MLP neurons of a small language model. Each row is named by its layer, matrix (down: output weights) and neuron, and shows model dimensions 128-255. Each number is 128 + 32 x the weight over its row's rms, rounded and kept within 0 to 255. Numbers have three digits each. A neuron's up and down rows have the sign that makes its largest values positive.
A block is one neuron, or neurons of one layer that tend to fire together. After each block is what it responds to, as a language model described it from the Wikipedia text at the highest values.

L3.down120:124099159110132100143129123148133111163157136167087162096135108133101146122083123103169121112171172161148122163041088135147054223165137100106157101137143141110171130126152083135172136117131103088137151106096082118113151123156169097108147074184102098104102143109087100168213111131152165114173093141111077160092166158154088099078092089068130157135093114179069114098073117130163103117086
L3.down371:178061108125107183109121149149177162090158101092104123108124134106115101121111098144099154160134092165112158142133117142132126210121134121105152155162088097160081089086108162142114156135093090142121137151148137101166153212127110134164153108158044136119134171191142111158118098154128158093102146099221148118164151106119105167127145088117074109074096117120123154087165127184136137125098
L3.down551:166155119120178124151058111132199138053079135189137106092151089190126139166143082097134143143149141114100149167161127119097139178125177180172136164100100117120154127152160135092129138187112088149137128080136172084123142182151158092089124050108108130146064155063170148110089107119113155163152187124122107148112162122104122129077124132063147166118167157057110177074173112101157120083181
L3.down722:165130103106163150116089143145174112092106134147107132175092156113196143120216182112147204129149109096134159166101170135124118181095152137201103146121096078128170128141129064048085144107085125179148107156122170113139103199089132098136113141122137149148103139169102122112123141154134118096090097064121133080134139102052043138108142151120120151104078160110128148100091127085163136154123
Responds to: Inflectional endings or whole verbs of speech, judgment and decision after a subject, esp. reviews, such as calling it, describes, declared.

L3.down70:116134126147143116082160103149104157143084134137158179121129100100109114146163154131114140096161080147131184107139071092117115080129124088147188131090135136055149143134088150098143164165175132093130132127113142132127094064119161120110115127099157059141147140152197146116108160069101072117144136113093133128169115089144149114107092162133148144087157169124154061061122138155096109119097
L3.down466:064067114113186149127114132183130179160132141133100172115065142147103093136105146157136140095122117117153163133186129108116118174153084175107078100166120101191167137126058096165131143111137127134143190115128125116170181054165120142082120128123144155121094131158150143200138078178102110117095152110083138076160116135121172120088180152129156141114130093098141064186213119110141167093096
L3.down607:115115091065174134134058134125154133114201126139111094129096152111122116100103142101113178137158143143129128184118114123129150098113169077086125174100124149162108089138132054135153168133112132137159115109146140148101147159083081122170210072087108149173103133209138131155133168163185108126163145162118099117104100127056131108117148153146138097079128095073087134100154134111141101140089
L3.down736:153146075099153120162135115112119115133123113179157160146155149120169073130130160088116145127102093175192093107134120086110148131099128109108100152155145152183145175107066090163114142164181110204065115141046121191052157136141152134130128120083100138133038150139145120141124166188088075142144082146149177129121125128137074055146138126152070093112117096154112079100104079087169151116119
Responds to: Nouns for a career or span of time, above all career ending section headings like Playing career and Club career in biographies, plus years, season, same year.

L5.down165:180125120098152114121243140142159126103177154154132116151157112110090123155124116120123142097093093133160110123164050123127106124080156119104166100114122122088169116101096166138109110135119134079156132114113182158146080223155155111093109099178127143139111149121141188091114158079047135168186093059243133146095110084095107145071126077075135184097138152144156174117100102136104159108119
Responds to: Final pieces of verbs that take an object or complement next, such as t-ells, all-ows, en-ables, plus to, with, helped, gave.

L4.down34:130132113136114195093116107130154155124145131114159120136121080127065121106149120152146174151135125157149170104123144085123156125149137167084126136108092140086184113134146112099163099115105147082156035144106096102125157167090091133099127105127157091189120084145080094092115156130072130107175070044089119134133067127132081106192113129067137210135136167122154126120121108117134121114085
L4.down66:109134168054140197111176123140127132175119100134103130185130077132138054141068128134151119174155141155155099156081143124143132188089160073060147048139059122090116144106129059073128137154138109105108153116128046126105092040073154096109145076088145099125094110187164097132097172154131098079154082182063146089119112196077128131143137069123167137178155114164144087154121144108193162160109
L4.down72:136147109161136136089149100157059143113087136083065120100114125053095099173188149113135157118147116080189128134087088171093119131119120151158181145139100105114164082154147155101154156165079106097111135131162130178120132212144088116088129160111114144153119087117159139106165158117106160129053112138176171164123137150158111120100127130121144104116109152148096119176115147089104246112155
L4.down108:089140116131140050146163136140123139101142116119130084139160156082148058161034132092137101161129163100154155102132112072127114044112136124138089120147154124129082132105084151135190089158189103164129080114185123128143173139110155106068096135142190102111156146213102158150115135100144069172085159160120181119188120126150184164114107076123153129060111095141170099105102134092139139086070
L4.down224:131147156135155152109074135097121148144115187194136141103066100049086115133112173143128035080117153117140135144134130117097131126143126129081102102140071150087084242108159119103098112148126127077099084145109117185061098098141111121112141104106085150135098133085084141142159101134177089120078101127124107130157101130152179164134226121092133097134114119146169186097125140154123135146082
L4.down310:140174173158125089121093165131120142137084131120126136129106100121107154061156145121114149124147091099150137113089084164125070111081136152104093137106126134121124146160116138104086075160142123098111112119132113146160114106153119133141130169149104118095088124173187093130140186133115140111062241209108108138161177100137079150225131149188134140142125118143176130145132219177070167124164
L4.down435:111135145139117079081145136201095171115193124100106091122095103187112129160185142152137071106122130138153069167142067118150066166059160124143119160140076153140093129112169105137085076098108128133166159102165125143166186199138107130150176108142085133135139138123123166114171143141141130106156112145131097086132119122119144133132095123137103182143131148085097175113139143118124142067071
L4.down471:114132106130116101081141113189160149134147162126161105152122115141093146141149200106164125093136142163146147133148130076164176119146125146183162120150122137101107172093110164111105074169128143114152148123094180119131098110162151097075165116127128160169141098127114107090034135098151139135155140109214094087102147129117127143121107162095109182049188142085075159108163139108140175135152
L4.down629:107131093122128060183137095158195127088126058205152097079167120164140109108116088133070162115100171129125113177143117183088042142140171133125146128087112140107146178131164076072099187162114105111109113105133120165124164092109110120097106151133154110156173151183146159179119147112130096125197176151077142107166127170148168159134082163095170088095085088080155208119148104085160082089102
L4.down630:102082134143154139140066098111088129112146084092141168161156124157161179161184097153091121108152161099147118137169162109083172178132175187136094092112166172167135098142047126158131157204163145191158139122160160105154111159186181153136196113189110150109165151173108124114103139130155196087182171131045093157128139147155160109165139185182119157154112119125143111093109176137161123127163
L4.down634:070118131136160184136137150153138082154122153156119140137094057150094066089144119083116117136174141143199142135088094110101172088149148137138164158099114102160114174148132136133161131049155184152135148114132133160168120144111130113112118119088107131069126067155133128140099128174105074110121107142145150130116129094158177107139145149165103134101108106178114134151173173149131151009109
L4.down641:153106127179171146109098147087164089168136098103131100165120152130138116154100178117110083125127112202129099114125143104158119156163159107117091146190170137144120125101164057152125153192163154221149120096086108173123104062143094122121079117171150156117134138120159171068142102118148148154126138098087148081161111176076185112078118105145173073109125084126150138091099110166171088096134
L4.down642:116166107093116141075081122113131077131158100133110136158173085102135101116099198152097149144139126093202104145135208102103080147117098132145170133090148113138151188091113096088135135095117113081122132171126089128104214089082158104111109147102130139130212133157085151158109125132168143160132093163047181149083144121124134131169129121145128159115155131108096164169198115130143147138137
L4.down652:159130143166155108181159085102162144141126104099110131086138155140059141128179145088154107132150089167095131127149117128125136063154134139043135186105097149088115118111166132164178138146086107174160128128133142099067149124156163132187060150124132150144091080101129148120142136122117150081154143071138125138186070158128131091057133150138145145062159167133138077083131068150111161116165
L4.down779:064155140137122117131093118125150181095183118153102084140102109133086150110170170152152117123145083156173135125159128155108092086150128118085067155077105196202100172083124128108095146121149185091137116066127090138133148112197158143143120097072099073104107127127173141152120132106115154080139158132144120120178170164154082158139123191129168106150116083127184147135138179093135125098064
L4.down786:090178130098128106091168123088167078126127103087190188152146207127075186128087165122126114248126166096079172171130137154043173153118137170118098135102146116114059173119170158101111149146141100118148094096163138152178134164079114060143150111137122121097189176136150113108138156109088147210133104111078129147147106114093129135127085122150203125083115157120116111078095133148135115130126
Responds to: Header words of Wikipedia bios and tables, mainly Career in "Career statistics" or "Senior career", also pipes and Votes/Party/Total column names, plus occasional mid-word pieces like ra in Portrait.

L5.down267:129146119155136109118150183147099133141111125048144111079119113079158138140132134067104100175103067122202065176101121149114096127110195124173152038114134086149133098129191123151161164136089134127128157159239109111166137096166159148117136133138058117189149131121107127114135158108111153119098127072131177106146140084110159117189104087083164140133117154177110168114138101120095133180109
Responds to: Pipe separators in the header row of wiki tables, between column names like Party | Candidate, Pos | Team, Year | Title.

L4.down79:112072126121112119080141115116133115097111144127122130160135160059162110127121122092108124180136115078095121142081161102121166103100070100112075137117079108121153209107139118136081178118139134193157145165094159133161139178106079195174126179066127154132117158120123141105110178168117181091111151171109104145119192137138070092056111095126132158107149090168067203105140096187068111146116
L4.down140:145158092088123128139127140161154118057109143133086131124126104118128113158141088084158176152162142140140124113161184063146095152071174098138100086112068089152075059111167126090041094156102103140110119140124144149127067194100110099199117112171098106124111130167080162084158173128109141106109153114255108126133120146159135142128158140077120128160110148168134132129128128063141120131149
L4.down158:176070121138133096153099138185186142111177162137150121118136125153171105166130126098088116112120110200146177156171124112156135175103114127147117107135105147178134145134101161095148142155133150113145133105128153099144155246135134163109150111129171136159158180158115155155142144133145198150135178074231124117145189129171092176135142134115093167119082119104138165155211086179167139131133
L4.down162:125092163139120107180106117154114126144178119126095142096136139098108137099145144122140165085182134206079129135122145101082081108114113075136079149120090089142116116130145060155118077079116173121132086129123148099148161100169160141116133109152143177071143155167075107168136075185136133138129125173165089138126118150112130101136137145127116222148087094141122137122121141134158174131152
L4.down219:140094151122112117090108103151128115120115156176120121169117080132109114102155186135130184147084129166133132163168110156081069166131116180128175164122110125126142155142145148155100154175085107120114134149231110099169064107138120142113104148133130154148124096131119187123130165164134114212104136134111108080059097108157101141117085142072089155111135135132137183174112146105146190168141
L4.down256:094063105197125157131086139158094169161126131180069141056129109094191095127097110117154104158157109090116097116137112133139113128082167140151117138143144102138111125187071118155155145124129116149151134120153095165108136116121160069104058140106128152157091119141148049070130113087164187091119159106176074135135143056148170154100126168106113115072132152149172172134115139125140165108088
L4.down353:082147112152162156146120152121114115050152126118159132144141156106150131177162150106199175155068078154104191124104093115124166070143133116190169152077095119066112186107114134185100104095188125077138049137076120120094124146112164137078163146115172094143121141068150144124121179073117136199117140112161166162168152061114126200113071139138101118149129145114127118148093097112089166146086
L4.down354:150134156088144143141100160073120118117127111184183113162130147135120152114079095141126145095085112111153159187063091122192133110111138139115138108059133142102125183125121150136135080155066140144182097075142124100138104131102089112129174148166146149198152074115167177123144154077074148184135149143138137194108137146075118131122146114112148114174089206141186097080164124142174072131108
L4.down417:180148142105117141161144143177187103098172160113097127109185137141085134155102104145177159065101107169133175180162132119138149143137161124136127174158084102153111134157149132081143209091158083082131145142194108161044145213130197154135132125140138115129093180169099112123160070142097098115076140093157140120128140127121192173161121130101109169057115121103127200149188108132115149159131
L4.down490:132123136120120121084130094186093134125163111038151161125100187101099128132144110123158136120077106168104127116078081138112154169110127092141127136150114075174159161121117197155155173094114142144079152136114145152114169190142079071123160088096146177162158131161129105144176135166138110124132139088255123108133155097112092164120134122143119167097137130095179176129148108109153117161161
L4.down592:158119156148113105146152143193157163158096177091157150127200185165127096148139127113075135131103124085102112115143131116138171127115122124112116188118140149147083129117135139105061089151135128107118123115136155145130121255085067108148146158143149140159176126135161115116132147124167126119113116164242086137100189157117165150162136130112132136095088106109097178110151091055134200116080
L4.down644:103081087152141124180098072083134146110112064108106114165123092140097099126128128185046179180140166184130151151117130089130113144079154072092144172133164172084068113167132117190161134177153168121140128133090138055132107180119149135155122160154170096177103104085135126088088082153111127160114151150129173105162145125107149141105133119195155140140108096112195094110142106149173084127053
L4.down668:185150059123095174073123140156149133138144146105114165122128081130100181150096109120131114151116096144125142124126084124126128180079134105113135052143118146124153172106080114135134171147169132136116143109097131132144113208127167136103105095111105128091066124148142151152158137166144144151069141088218087169125122092117122189135182118144191085119138089126112055142059153131151100189171
L4.down697:161113121132158137135134138119122126104093157141124127211141132081080167151172151104126143136132028158122169061113139175150112108098133181143120092128115124151145106098084149102102145169151106114120196110139172127154175196118159162150125142153118113140126107135119180065114097102128149099094088112255079145161162085101117125130142163131097177117196156142117131093156107132148151116176
L4.down711:078079158142116182126081102088113174117156176169116165107108138070181127146065125141150094124081118149117196104158121156088097190114135120087147077181133046118129104112138147101123114213117134123141117109149115162153133079154101162161112124145152149080169101090148136121117078030131121093163102142195131123150092069107126090141147109110112120109118098110091174117112141107148127072087
L4.down736:138099134113105091147109129168143170085155109127118105117163166134149126159125141156162120157140122118112141121162142099129071150162158173142134128157111142128119105154140084086154054122148192132165125119126141106126124155119196134119111137165128165105139184122076146114082149131108097121144101144157122113075158131110120066099111166121116185090075162081109164152121085136153163152141
Responds to: Endings of transitive verbs (-ed, -ing, -ates) and linking of or to that precede a direct object, such as depicted, warned, forcing, death of.